config = dict(
    num_hidden_layers=8,
    hidden_size=640,
    num_attention_heads=10,
    num_key_value_heads=10,
    head_dim=64,
    intermediate_size=2560,
    vocab_size=8192,
    hidden_act='tanh_gelu',
    norm='layernorm',
    norm_place='pre',
    norm_eps=1e-06,
    positions='learned',
    qk_norm=False,
    attn_scale=0.125,
    bias='all',
    tie_word_embeddings=True,
    parallel_block=False,
    init='normal',
    init_std_qkv=0.0179,
    init_std_o=0.00449,
    init_std_up=0.0179,
    init_std_down=0.00449,
    optimizer='adam_variant',
    learning_rate=0.00063,
    beta1=0.9,
    beta2=0.95,
    weight_decay=0.33,
    lr_head=0.00702,
    max_grad_norm=2.0,
    warmup_steps=312,
    schedule='cos',
    final_lr_fraction=0.0,
    batch_tokens=131072,
    max_seq_len=1024,
    doc_mask=True,
    train_tokens=900600000,
    max_steps=6872,
    dataset='wikipedia_en',
)
MLP neurons of a small language model. Each row is named by its layer, matrix (up: input weights) and neuron, and shows model dimensions 400-527. Each number is 50 + 12 x the weight over its row's rms, rounded and kept within 0 to 99.
After each neuron's rows, "fires after" lists the tokens most often just before its 100 highest values on Wikipedia text that the model never trained on. A number after a token or word is its count.

L3.up614:44 43 54 44 43 43 51 48 53 43 50 65 53 30 51 45 29 49 57 61 46 64 35 53 66 46 76 42 60 50 64 35 50 49 41 56 49 48 49 43 31 69 54 47 47 41 55 48 85 43 57 29 53 50 51 52 52 56 68 27 49 45 41 47 42 69 68 34 44 62 62 49 35 37 76 61 51 55 71 62 60 65 58 40 57 47 65 37 52 39 54 55 71 43 54 42 54 53 53 33 44 52 47 52 49 66 24 47 47 47 60 60 42 45 44 41 44 49 33 65 55 25 48 37 36 49 48 71
fires after: "," 21, " was" 13, " to" 11, " in" 7, " been" 5, " for" 4

L3.up2041:32 21 45 51 29 78 59 33 42 33 29 80 38 52 60 45 27 51 62 61 28 48 45 48 53 25 57 43 39 45 52 43 35 43 61 58 19 52 55 57 64 70 31 62 34 55 51 48 65 47 60 47 47 44 62 64 45 56 49 36 59 44 50 39 71 55 59 31 72 47 71 64 45 57 50 44 31 54 57 56 46 67 43 43 48 45 52 54 23 31 36 60 56 42 50 30 52 54 59 29 52 34 78 46 51 48 53 41 42 50 46 59 26 72 46 46 40 69 45 54 41 44 48 63 35 52 58 54
fires after: "," 80

L3.up2168:37 57 53 44 64 53 22 34 56 46 62 45 48 38 48 62 26 41 48 47 54 49 31 61 76 57 57 44 53 48 37 50 70 51 42 58 66 53 37 54 53 60 57 74 39 58 49 59 52 52 65 49 53 38 55 51 30 46 43 40 52 50 40 39 79 61 56 40 45 49 52 19 35 47 47 45 67 64 41 35 51 57 41 57 20 42 41 49 58 57 55 59 63 34 64 45 56 47 65 58 56 55 55 46 27 35 57 32 56 37 40 49 60 40 60 49 52 65 76 52 47 56 35 66 40 62 64 56
fires after: " |" 46, "," 9, ":" 8, "." 6, ";" 4

L3.up600:40 41 45 47 44 52 55 35 47 37 45 63 44 67 57 57 38 38 47 24 38 47 39 21 45 28 66 69 66 60 62 30 39 66 54 51 26 50 36 37 55 40 43 47 48 37 40 68 69 54 52 70 64 48 53 28 27 50 55 57 53 43 46 35 68 53 43 46 45 45 23 52 35 47 58 44 61 66 57 53 83 47 44 40 46 40 53 47 35 38 43 55 61 60 74 37 68 61 41 51 44 50 63 36 49 49 50 65 71 40 40 39 48 80 50 57 23 51 49 35 57 31 36 64 52 23 53 42
fires after: " was" 26, " be" 12, " been" 8, "-" 7, " is" 5, " are" 4

L3.up2305:58 46 49 37 36 48 43 51 43 54 45 51 75 33 59 53 55 51 50 48 65 30 75 30 46 45 71 53 36 41 62 32 37 52 66 39 46 65 56 63 45 51 43 87 33 54 70 30 49 44 61 35 61 58 36 27 39 48 43 54 49 34 68 37 32 47 39 33 44 65 59 40 45 70 59 62 34 37 66 60 48 45 65 34 29 44 49 48 65 42 56 63 57 72 74 40 51 44 51 44 50 55 52 72 19 53 46 32 70 74 43 34 76 34 51 38 48 45 49 35 28 50 59 61 54 71 62 56
fires after: " the" 69, " The" 18, "The" 5

L3.up940:64 46 79 35 47 43 47 28 44 36 34 61 65 56 61 54 39 37 54 48 84 46 48 54 78 63 60 59 24 54 27 67 52 57 52 35 40 75 50 74 39 50 38 47 37 46 51 54 55 51 51 57 62 46 22 31 31 68 54 47 49 53 43 42 62 33 34 53 42 47 54 41 60 52 60 38 56 62 51 52 53 39 71 57 46 28 59 39 66 38 38 59 40 58 41 40 54 72 62 52 67 50 36 66 43 58 45 47 46 46 23 69 66 37 65 36 38 40 50 47 30 19 61 66 49 52 52 60
fires after: " the" 39, "." 15, " United" 5, "|" 4

L3.up1135:55 51 49 59 39 59 28 22 49 40 46 51 59 44 39 51 26 43 63 46 49 69 71 39 46 63 31 54 58 36 45 29 55 63 60 52 50 58 52 64 53 65 52 47 56 53 62 37 63 27 54 35 57 54 46 63 45 53 38 49 70 52 46 43 25 29 61 48 52 34 57 46 46 39 48 59 30 42 47 57 30 46 53 32 67 45 66 55 38 38 47 46 64 45 62 38 69 60 67 37 45 63 35 43 59 42 65 16 43 24 72 47 45 65 34 53 16 63 77 54 42 44 61 53 60 48 69 35
fires after: "." 39, " ." 22, "," 11

L3.up178:50 51 53 35 32 31 62 45 36 33 43 62 62 58 52 48 48 60 58 50 39 54 44 65 61 43 55 44 67 51 55 61 55 48 55 57 43 65 62 32 36 48 40 41 48 49 36 35 52 48 52 42 68 57 48 26 34 59 58 52 63 35 56 40 54 45 52 48 46 62 66 60 52 15 42 84 31 67 64 64 75 72 57 35 33 36 68 68 50 44 49 39 68 47 47 37 70 40 31 51 56 42 48 45 39 63 60 31 32 72 43 64 62 74 46 48 40 52 46 69 63 70 67 31 38 51 45 36
fires after: " in" 22, " of" 21, " on" 13, " at" 6, " to" 5

L3.up269:60 42 38 67 50 56 46 29 35 54 53 49 64 48 71 52 35 44 54 39 66 53 56 61 62 72 71 76 43 32 32 48 31 49 54 50 29 73 36 71 40 61 68 46 55 45 48 46 53 36 45 48 47 44 60 55 46 62 54 53 36 27 53 47 49 61 50 56 61 59 53 64 33 54 41 64 69 46 51 35 49 58 57 58 39 58 42 32 44 40 54 35 51 45 24 43 43 28 53 40 47 57 42 65 43 70 53 26 17 53 48 61 67 35 42 43 39 51 51 41 67 45 48 33 52 48 67 42
fires after: " the" 39, " in" 9, " H" 6, " its" 4

L3.up1700:26 70 50 24 54 54 66 40 25 51 59 46 59 50 61 61 42 37 60 45 57 34 47 36 50 61 75 63 43 52 48 54 60 60 30 53 38 56 49 54 38 36 63 58 77 40 46 45 54 46 45 51 50 39 24 54 49 80 64 55 45 57 46 44 76 50 50 88 46 41 44 33 32 61 31 43 52 33 31 36 45 42 63 37 46 39 82 54 39 46 48 52 62 46 46 63 40 69 56 59 61 53 61 55 47 59 64 51 42 65 54 54 59 43 63 53 42 35 56 56 27 63 52 89 37 45 45 54
fires after: "|" 18, " Liga" 17, "\n" 16, " the" 9, " and" 7, " –" 6

L3.up2253:54 37 34 35 45 51 55 29 44 50 53 43 58 39 49 74 73 44 58 46 40 58 64 40 65 64 57 37 42 36 62 52 67 55 43 56 43 51 37 61 47 43 54 72 40 43 49 38 58 54 41 49 59 28 42 62 30 63 47 62 42 62 60 46 47 59 37 46 45 49 64 47 41 30 40 61 47 56 67 76 56 60 22 50 41 49 56 33 54 51 36 52 59 44 55 54 53 37 43 59 55 52 32 43 55 57 51 41 47 51 55 64 51 52 47 54 61 57 60 64 38 64 69 63 40 55 54 40
fires after: "," 53, " however" 6, "." 6, " but" 4

L3.up2298:35 50 65 40 36 43 24 34 70 44 57 49 73 24 47 59 43 54 34 51 37 59 66 49 42 66 73 45 32 62 72 40 57 43 56 37 69 47 41 41 31 49 19 65 51 53 60 68 52 48 46 32 58 51 54 43 47 54 54 46 41 67 45 41 47 54 39 42 52 55 58 52 42 70 57 30 55 61 69 55 75 52 62 77 64 45 46 53 31 29 43 70 38 54 65 38 46 46 72 40 43 56 37 39 35 65 58 26 78 56 36 37 59 64 41 39 42 47 58 35 60 66 72 88 40 56 53 71
fires after: " |" 36, "." 27, "-" 22, "|" 6

L3.up661:47 55 59 43 38 65 79 46 58 59 62 49 39 29 48 53 40 23 46 53 38 48 67 65 42 48 50 54 53 64 52 36 54 73 56 62 54 31 49 49 55 52 32 34 50 78 58 38 66 44 61 59 69 51 55 61 46 42 53 54 68 48 83 42 45 71 58 47 54 41 33 61 71 23 52 24 39 49 48 52 33 43 60 48 59 56 58 38 20 45 38 30 52 58 41 71 61 46 51 62 40 51 52 40 12 48 41 64 46 37 74 56 41 51 39 40 45 53 54 52 36 53 22 34 32 49 35 47
fires after: " with" 25, " a" 20, " has" 12, " have" 7, " an" 5

L3.up272:59 49 49 50 23 70 36 20 45 59 70 45 59 46 59 43 41 38 48 72 30 35 70 69 83 51 81 33 48 38 38 37 44 35 55 59 51 58 30 39 35 69 45 29 48 66 44 51 61 59 59 27 24 49 70 54 58 54 48 36 39 61 66 45 52 61 59 48 58 62 46 54 40 42 47 62 61 45 60 49 47 88 51 49 64 20 34 33 44 53 38 44 64 42 41 61 50 57 40 36 55 26 61 44 39 37 49 48 36 61 44 58 42 50 62 49 30 62 54 51 36 47 46 56 48 41 46 54
fires after: "," 35, " in" 11, " to" 6, " of" 5

L3.up82:87 52 43 33 38 40 44 32 74 55 34 17 39 56 73 44 60 51 25 52 40 62 54 33 32 27 52 63 36 37 51 39 66 70 34 51 70 63 40 49 48 53 32 45 36 59 59 33 59 58 64 59 42 38 51 45 48 46 15 47 52 46 54 55 36 42 79 71 47 46 34 32 44 46 51 39 53 61 51 42 45 52 60 49 36 31 61 53 47 64 33 50 48 80 41 67 58 57 57 70 45 57 13 67 28 50 68 43 65 39 82 23 49 68 57 62 30 31 50 63 26 74 33 46 72 59 69 56
fires after: "-" 16, "'" 11, " his" 11, ";" 9, " A" 6, "s" 6

L3.up1198:39 45 46 50 40 57 13 48 28 42 58 55 64 45 71 44 40 29 53 63 40 44 34 71 56 51 52 47 38 43 61 47 43 41 56 49 38 62 51 42 66 55 52 45 52 48 62 53 45 44 61 45 50 43 64 51 57 60 51 41 45 61 47 54 48 54 49 39 49 41 62 52 53 19 33 52 54 49 58 60 49 37 61 45 37 51 44 36 59 30 55 75 59 51 20 39 61 58 58 57 22 56 66 36 63 66 44 45 50 66 41 46 50 55 15 52 64 62 62 43 49 65 29 38 64 75 68 45
fires after: "|" 39, " under" 13, " amb" 4

L3.up589:40 37 51 35 44 65 51 43 61 47 45 52 65 53 62 49 40 46 43 43 46 32 52 18 49 42 77 57 19 41 42 37 52 53 56 47 56 62 33 55 48 61 46 40 49 51 39 46 54 23 58 19 48 61 42 46 31 24 59 52 53 20 65 36 60 53 55 56 53 67 52 27 50 48 69 47 31 53 38 40 53 60 57 62 20 34 37 48 47 38 49 46 55 70 69 54 51 60 40 43 38 37 48 42 17 62 55 46 51 54 55 50 45 53 61 41 27 54 55 54 42 45 30 78 47 54 40 55
fires after: " the" 34, " A" 8, " 1" 6, "A" 6, " a" 6, " one" 4

L3.up656:50 40 47 25 38 45 66 44 50 36 51 59 56 61 40 38 43 27 83 61 34 64 43 61 68 52 49 41 52 57 58 55 47 43 46 36 39 42 60 30 52 45 51 48 45 63 52 43 54 48 70 50 57 60 55 46 39 56 47 51 60 47 71 43 68 57 59 29 47 35 56 50 36 40 54 54 34 57 53 48 59 82 34 40 19 56 46 63 46 46 41 53 64 43 51 62 59 41 39 51 62 43 49 52 47 59 42 43 45 41 20 48 29 59 38 47 66 50 45 33 47 29 82 38 31 61 51 75
fires after: "K" 17, " round" 15, "D" 10, "W" 6, "G" 4, "M" 4

L3.up1554:39 35 51 45 50 53 77 44 72 37 57 52 66 47 38 52 58 33 74 61 50 43 64 44 67 55 57 64 70 43 33 18 39 27 42 53 56 20 66 45 54 31 52 48 44 57 56 49 57 55 54 31 63 47 40 55 32 49 61 50 50 62 44 32 43 47 51 38 59 47 73 51 38 49 54 64 56 58 50 51 44 64 42 40 53 62 72 72 25 30 31 46 60 40 40 39 66 65 43 48 50 47 66 57 66 48 31 47 46 71 53 46 60 48 32 27 71 45 66 58 56 33 63 26 39 67 58 76
fires after: "K" 16, "R" 16, "M" 6, " Sch" 5, "G" 4, " W" 4

L3.up645:61 56 34 55 56 58 45 43 64 13 31 52 54 52 72 44 44 40 53 40 40 49 54 40 45 30 58 49 52 35 42 57 57 40 59 62 68 55 40 54 56 43 59 59 40 48 52 55 51 38 55 49 47 43 45 28 25 57 55 30 62 65 65 56 44 64 55 68 43 37 44 48 46 49 63 52 60 48 32 53 48 55 51 39 47 47 61 42 56 36 59 37 48 62 48 63 46 67 69 42 47 46 48 68 43 54 62 51 30 55 30 47 56 46 38 48 35 38 47 48 43 51 42 44 56 80 36 67
fires after: " |" 25, ";" 11, " 3" 6, " 4" 6, " –" 5, " a" 5

L3.up192:35 41 42 42 51 55 61 53 60 36 37 34 22 62 56 41 40 47 37 69 46 48 60 52 52 33 67 55 21 53 54 56 61 51 58 52 60 36 33 41 44 54 37 58 59 54 51 39 56 27 60 52 65 30 59 48 50 68 47 52 46 49 41 39 63 48 42 41 23 53 63 75 43 45 50 47 50 46 52 30 66 63 46 60 52 50 84 43 40 64 34 89 59 59 40 43 55 31 59 52 42 55 18 63 69 31 49 49 39 36 46 43 54 55 60 44 44 47 66 40 47 46 51 76 30 47 56 42
fires after: "," 38, " \"" 14, "." 5, ":" 4

L3.up371:59 34 39 42 42 59 38 47 30 44 34 47 18 53 62 48 35 36 42 62 54 55 41 67 39 40 65 57 54 48 34 60 31 71 52 58 64 52 55 78 43 65 48 32 60 74 87 27 63 41 53 47 51 58 34 39 32 28 51 45 65 30 51 50 53 44 38 33 40 57 74 48 48 41 64 64 42 54 54 60 37 72 64 29 39 56 49 38 12 56 37 48 58 60 46 57 52 46 58 65 43 62 59 29 53 51 35 54 33 38 33 39 46 35 57 40 37 42 56 56 28 48 47 48 38 46 41 73
fires after: "," 75, "′" 5

L3.up2325:51 35 61 47 53 30 62 34 49 42 77 48 74 54 54 48 60 38 51 42 59 44 41 56 47 48 62 42 31 34 60 37 35 71 48 42 46 38 34 40 55 54 49 35 55 57 74 30 67 66 47 41 63 36 44 66 41 42 72 47 66 50 45 22 33 60 55 42 53 60 30 62 37 56 66 62 51 55 65 60 41 45 47 69 56 39 45 54 61 26 52 33 73 56 38 48 68 71 45 61 45 42 55 45 40 29 48 64 61 60 42 49 31 45 61 46 69 61 55 31 63 49 50 43 57 65 31 79
fires after: " was" 19, " were" 11, " to" 8, " is" 4, " ce" 4, " are" 4

L3.up553:46 42 57 40 23 36 39 38 62 28 46 48 36 45 27 43 52 47 48 29 43 69 59 52 36 81 53 46 67 33 43 48 46 54 42 43 43 31 66 31 42 52 66 62 47 66 45 70 50 51 46 64 63 69 55 52 34 62 46 52 75 59 82 43 54 21 32 44 42 68 44 56 73 43 42 57 42 42 66 51 78 40 77 58 50 53 49 33 64 67 62 59 60 54 66 35 43 43 39 63 61 76 46 71 46 66 58 28 43 65 25 63 69 45 45 49 45 55 67 60 67 63 50 24 46 53 57 44
fires after: " of" 41, " on" 8, " in" 6

L3.up1706:44 51 64 58 43 56 46 56 75 55 56 68 49 57 46 40 40 42 46 56 52 56 46 73 37 60 51 57 52 52 47 53 44 43 24 58 53 50 52 31 62 59 20 65 30 56 43 53 56 59 64 61 71 52 44 34 33 37 65 32 32 38 50 33 46 74 56 41 41 66 33 47 51 61 62 52 47 40 60 43 51 70 45 69 45 39 36 53 37 43 48 48 47 65 33 59 69 31 60 48 36 42 36 32 54 62 65 49 45 51 71 23 46 48 55 40 55 62 43 51 60 48 44 31 57 76 69 41
fires after: " (" 25, " |" 25, "(" 6, ";" 5

L3.up884:54 38 46 28 45 51 37 44 39 40 56 60 59 50 56 43 53 55 27 30 44 66 57 48 68 63 55 50 47 47 53 38 62 51 59 43 59 50 39 39 51 45 50 57 51 78 53 52 49 49 50 51 44 12 55 48 48 57 55 33 62 50 51 55 31 61 50 45 55 77 49 49 64 39 67 45 49 51 48 47 53 36 61 75 45 37 40 37 46 22 52 39 73 77 63 68 46 40 62 54 48 42 46 61 33 68 49 42 43 49 47 35 59 54 04 39 52 49 46 55 37 27 33 55 49 59 53 33
fires after: " a" 31, " |" 14, " A" 9, " 1" 6, " an" 6

L3.up682:54 36 56 67 54 82 61 60 58 45 35 56 63 68 53 52 43 47 48 51 47 46 37 44 62 52 46 40 53 38 61 67 42 55 35 42 47 66 48 42 46 34 30 53 40 58 48 69 58 18 50 55 63 53 57 34 29 47 54 57 53 51 58 29 59 47 46 54 35 51 39 40 26 54 55 38 20 62 58 47 35 81 49 47 41 56 45 43 27 65 43 49 39 47 62 52 49 36 57 47 64 45 36 30 36 45 36 53 43 51 46 39 43 47 34 36 51 55 49 51 64 53 48 46 40 36 59 49
fires after: " O" 25, " 1" 11, "O" 10, " 2" 7

L3.up2273:32 47 59 35 65 61 40 54 32 63 57 40 45 60 74 49 32 70 42 38 46 58 32 47 49 33 55 40 36 22 31 69 55 46 61 34 20 39 42 60 51 52 42 47 45 62 51 56 49 37 36 56 54 60 68 55 37 41 39 37 38 62 51 49 67 47 57 59 45 53 44 36 58 70 59 53 48 46 49 43 49 48 79 55 49 56 44 36 53 57 69 71 55 43 39 33 61 54 57 43 53 59 48 48 53 32 50 23 61 51 60 61 58 40 35 27 68 51 48 59 68 75 52 53 64 49 52 57
fires after: "." 22, " |" 21, " and" 9, "," 6, "\"" 4

L3.up2184:63 65 30 34 71 52 44 43 38 43 40 63 44 38 44 66 66 37 51 40 52 37 53 55 45 36 40 62 62 37 59 57 48 51 28 45 25 61 35 51 32 44 55 47 46 56 51 50 58 55 68 51 53 44 39 18 39 45 61 62 49 52 61 54 43 61 54 48 77 47 59 53 53 48 47 56 53 43 63 51 51 53 38 43 35 49 41 51 58 50 57 41 52 39 56 41 60 57 24 58 46 74 50 54 43 52 54 46 31 69 53 56 70 37 49 47 43 37 49 54 49 59 59 49 53 54 58 47
fires after: " the" 52, " of" 9, " to" 7

L3.up1607:41 53 44 54 56 68 51 52 44 26 37 62 50 40 37 60 27 53 69 75 44 77 51 58 72 51 60 60 50 41 29 41 47 56 37 90 72 44 57 47 32 44 49 49 49 37 45 55 71 49 52 52 47 33 35 61 41 45 29 60 50 42 45 55 64 50 48 26 58 45 39 32 49 39 60 24 44 55 41 60 62 63 51 49 33 34 50 58 64 66 38 55 46 74 42 41 35 40 39 41 50 46 60 48 62 59 51 79 28 47 39 21 54 54 55 42 36 47 30 46 52 49 71 75 66 50 56 54
fires after: "|" 19, " November" 12, " July" 8, "," 7, " October" 7, " December" 6

L3.up1636:40 48 63 55 45 41 66 19 38 43 29 53 53 47 55 50 39 50 60 47 49 42 24 44 48 47 70 55 51 34 47 50 33 45 70 81 60 44 32 64 59 51 47 54 70 58 68 11 66 54 45 43 54 36 50 44 62 63 43 43 36 47 31 48 53 60 65 54 45 63 52 64 61 35 51 60 52 49 56 71 63 44 36 40 76 47 62 50 34 60 39 50 71 68 51 59 60 64 45 42 23 45 61 73 70 63 45 39 51 58 45 45 48 36 62 38 42 55 68 55 50 56 36 61 47 37 33 28
fires after: "," 28, " and" 18, " what" 5, " the" 4

L3.up1321:72 52 18 41 46 55 64 29 62 61 37 57 50 45 36 51 46 48 48 57 39 39 45 61 55 57 33 57 52 44 45 53 38 52 45 57 23 42 41 47 27 34 36 64 55 60 40 44 45 28 46 53 49 59 54 38 30 63 41 44 68 43 63 47 53 38 57 54 44 57 50 69 61 45 50 51 34 40 59 70 51 49 48 46 57 64 40 43 58 36 58 46 50 59 58 33 64 56 54 43 52 41 46 52 33 68 44 28 61 66 48 39 54 44 30 37 73 57 49 51 38 42 46 15 42 56 52 35
fires after: " of" 17, " O" 13, " in" 9, "O" 6, " from" 6, " on" 6

L3.up1274:52 37 33 43 66 75 58 50 25 32 62 49 31 34 65 56 39 35 62 58 43 48 51 52 43 42 68 39 61 40 24 48 70 55 56 76 37 50 31 54 48 24 42 54 28 62 83 45 69 53 59 36 44 43 54 46 39 32 56 47 35 38 57 57 77 32 59 39 51 41 55 52 55 50 49 46 41 27 53 43 48 42 59 44 39 41 61 52 45 47 53 37 61 30 52 51 60 44 69 50 43 54 39 49 38 54 21 32 24 47 46 63 44 45 43 43 53 55 41 66 47 60 56 47 41 49 45 37
fires after: "," 27, ":" 26, "." 5, " with" 4

L3.up346:30 44 25 43 56 44 76 45 43 45 37 38 64 66 65 83 49 44 51 69 44 60 32 46 54 61 45 64 42 61 76 31 44 59 67 48 58 65 21 46 46 48 22 32 44 54 57 34 50 63 58 60 47 42 64 57 17 68 16 53 39 39 42 54 68 52 51 50 59 32 46 45 32 60 35 30 37 45 53 56 36 39 42 51 37 51 41 22 40 64 54 64 53 36 68 38 45 46 35 22 38 44 65 49 50 28 64 44 47 52 51 30 54 52 48 51 64 46 53 76 34 52 50 58 39 43 65 66
fires after: "." 26, "\n" 11, "%" 9, " and" 7, "/" 7, "," 7

L3.up1646:57 49 51 58 54 75 46 34 72 27 50 72 56 49 42 46 37 43 34 46 29 47 60 61 58 56 53 76 51 56 21 61 66 70 65 53 31 58 35 43 59 44 27 55 65 50 65 69 58 50 51 28 56 43 40 43 63 58 50 57 48 57 59 51 51 66 39 30 44 45 54 53 35 71 47 59 51 32 57 55 54 52 55 65 33 48 42 55 31 62 44 61 62 55 55 57 60 63 58 54 43 39 49 60 29 48 66 54 55 59 64 63 39 43 52 45 54 46 61 41 58 42 44 50 53 73 56 62
fires after: "|" 44, " |" 43

L3.up1058:42 50 51 45 46 59 38 29 42 49 65 63 55 42 39 59 36 36 37 42 59 66 56 53 45 55 54 84 53 40 77 49 52 44 59 41 44 40 33 50 43 73 16 49 62 53 38 49 66 30 51 60 64 42 51 29 51 59 49 62 52 61 50 35 44 60 50 68 67 58 42 67 58 42 55 46 50 56 58 55 56 48 46 42 28 43 57 51 60 35 34 61 40 46 29 65 49 57 45 56 59 47 52 48 37 32 51 54 47 37 34 68 42 63 46 55 38 53 24 52 51 45 42 55 41 58 47 47
fires after: " was" 36, " were" 10, " being" 8, " be" 8, " is" 6, " been" 5

L3.up142:53 47 56 36 53 55 68 29 44 48 48 61 58 45 48 48 49 43 43 50 41 59 57 45 59 50 54 49 31 37 49 47 39 32 43 30 46 37 46 30 52 54 30 35 72 51 71 40 75 55 45 49 62 42 27 66 71 36 54 48 56 50 30 50 47 50 59 54 38 44 48 61 58 72 51 48 44 62 79 59 66 89 64 68 54 41 56 72 37 37 39 74 55 41 54 36 66 40 57 45 39 55 58 40 56 47 44 45 58 44 44 40 45 36 49 37 39 56 63 43 44 55 50 50 37 48 71 40
fires after: " J" 27, "_" 10, "J" 9, "." 8, " Jo" 5, "," 5

L3.up1452:61 44 26 47 50 59 49 31 64 51 67 56 63 38 59 50 34 39 33 65 64 74 55 54 40 46 47 46 20 35 64 48 61 37 40 38 41 49 42 48 50 55 56 61 40 56 44 53 51 58 64 43 40 39 58 58 41 41 39 36 40 41 29 46 47 55 44 74 77 75 64 41 40 64 55 74 50 42 56 36 73 71 56 45 34 54 45 53 53 48 50 54 38 60 62 67 59 40 61 66 49 60 40 63 53 50 41 45 41 55 51 40 80 50 44 44 39 46 66 50 34 38 36 66 41 40 55 56
fires after: "|" 22, "19" 14, " (" 11, "born" 7

L3.up1361:53 58 55 43 41 35 55 31 37 43 62 54 61 50 43 55 50 46 52 42 32 57 38 41 50 44 33 60 52 54 55 58 54 63 39 55 70 56 42 56 52 40 37 57 29 48 62 43 55 57 64 68 48 47 18 25 38 63 77 43 44 46 46 40 76 51 28 47 25 54 69 46 66 59 59 44 58 26 58 49 44 51 37 51 29 38 44 42 53 41 58 43 69 48 26 47 62 69 47 42 64 52 61 30 18 27 64 39 47 48 53 36 65 57 45 54 11 47 52 60 43 60 40 64 51 64 60 42
fires after: ";" 29, " for" 11, " in" 7, ":" 6, " (" 6, " |" 5

L3.up1962:53 60 33 42 44 66 53 44 67 51 58 35 43 52 60 60 50 29 57 50 51 68 70 54 54 68 56 48 58 46 27 52 66 46 44 49 74 59 42 49 35 51 13 41 58 52 60 45 52 56 75 40 59 30 43 45 52 58 38 42 64 82 50 39 73 36 34 43 48 43 44 71 39 48 67 48 44 53 64 44 38 68 37 38 48 35 67 47 22 57 43 25 77 46 49 42 51 38 44 41 36 59 41 40 34 57 30 56 55 59 76 50 67 27 47 25 49 50 39 43 67 40 72 28 41 55 58 60
fires after: " of" 16, " population" 11, " was" 11, " $" 6, " a" 6, "," 5

L3.up564:68 44 53 48 54 48 46 41 58 34 41 49 52 31 62 43 38 44 69 60 56 41 53 42 65 43 49 46 46 39 39 36 35 45 37 60 59 45 42 61 39 53 50 36 66 42 53 27 62 43 61 62 52 57 46 32 36 66 64 50 49 49 31 25 27 59 40 62 36 49 55 60 39 57 67 70 56 51 54 57 61 73 55 57 59 58 69 58 44 52 54 61 45 62 21 36 77 33 32 44 45 67 46 40 51 49 57 49 37 53 63 57 85 48 20 57 34 44 45 61 49 38 39 57 54 48 58 40
fires after: " the" 23, " to" 12, " in" 8, " for" 5, " and" 5, " during" 4

L3.up452:32 31 45 22 38 63 47 57 56 29 39 48 56 49 45 43 30 51 71 54 49 73 49 44 52 37 54 67 65 54 52 65 35 55 65 52 61 41 54 63 35 44 48 53 51 67 44 39 64 33 56 54 59 66 34 30 45 59 55 28 71 45 46 33 44 58 53 64 55 62 59 39 35 36 49 23 62 56 68 62 55 55 66 48 36 28 54 49 34 38 28 71 61 35 48 39 60 36 52 54 64 62 56 56 27 54 52 55 57 40 39 37 46 62 34 47 33 51 37 74 38 50 69 50 39 48 65 65
fires after: " was" 21, " is" 16, " were" 8, "{" 8, " been" 6

L3.up1468:56 32 47 54 35 46 42 47 35 43 40 36 34 70 78 46 43 63 31 46 53 42 45 57 36 62 54 55 33 47 51 58 60 68 33 58 56 79 43 65 43 56 29 42 47 67 63 44 48 28 36 35 54 47 56 60 33 32 41 46 42 52 37 50 66 60 70 52 70 66 38 40 60 38 25 52 39 20 54 33 46 59 81 64 45 48 35 27 63 29 33 58 36 67 29 62 66 24 61 55 26 64 48 55 45 36 36 37 46 40 59 35 67 67 56 37 46 32 37 63 43 56 32 41 56 55 55 31
fires after: " his" 38, "s" 8, " their" 7, " its" 7, " ten" 4, " her" 4

L3.up1381:64 45 59 40 42 47 33 35 37 49 61 64 67 47 40 54 50 46 51 29 41 50 52 64 54 70 50 41 49 40 42 50 50 44 66 54 64 45 49 64 62 59 42 57 28 56 43 37 56 65 48 45 62 44 46 46 47 46 65 73 39 71 71 40 30 59 49 31 52 66 57 75 59 57 54 52 28 45 60 59 60 72 65 37 44 54 69 52 40 49 37 67 43 58 65 52 48 49 57 54 48 50 35 66 51 69 58 51 63 60 28 47 46 56 69 53 73 69 68 41 48 53 64 62 53 68 42 50
fires after: "," 45, " that" 19, "." 12

L3.up1547:43 50 36 46 48 49 45 50 51 19 32 79 60 46 45 57 34 59 50 32 45 50 46 43 53 48 30 55 56 70 26 51 79 33 51 39 50 51 55 42 57 54 53 59 66 40 56 46 62 71 69 42 58 35 57 35 37 49 46 32 37 33 58 50 58 65 58 44 66 57 37 62 64 65 56 47 43 24 76 27 40 57 58 72 47 56 65 27 58 62 53 69 65 55 65 38 51 43 56 42 54 66 45 58 50 28 57 42 38 56 50 38 55 50 32 51 53 56 48 63 55 44 52 57 63 71 48 46
fires after: " |" 54, "|" 7, " Ref" 5

L3.up774:35 48 49 57 47 48 46 43 40 53 32 45 62 41 61 57 30 40 60 58 42 51 39 52 47 43 60 62 50 54 40 32 55 30 53 48 60 56 51 36 53 66 43 63 63 52 57 42 64 49 55 66 52 42 52 57 46 49 56 36 44 59 66 44 53 52 59 29 55 64 61 74 28 55 62 70 42 14 41 38 67 57 60 36 39 44 48 46 53 69 36 55 49 63 68 32 43 55 51 50 48 36 45 64 47 44 61 45 57 26 40 36 32 53 33 47 47 65 32 53 57 54 49 37 44 57 70 55
fires after: " |" 42, "," 17, "-" 11, "|" 7, " dep" 4, " and" 4

L3.up47:61 39 47 65 29 49 44 48 65 71 53 59 45 60 61 51 45 41 65 68 64 58 54 66 58 37 48 35 68 54 59 43 47 53 53 50 59 47 55 47 43 60 57 59 30 44 49 55 66 53 57 40 55 52 35 37 39 70 82 36 62 43 39 46 33 41 34 51 51 68 51 44 49 44 49 49 42 49 54 53 49 59 62 51 28 68 54 47 51 48 46 45 66 63 39 52 54 56 54 56 64 51 55 25 38 32 63 44 52 61 42 34 43 65 34 35 27 62 49 65 45 51 32 68 38 35 48 45
fires after: " is" 23, " was" 17, " are" 6, "–" 5, " be" 5, "′" 4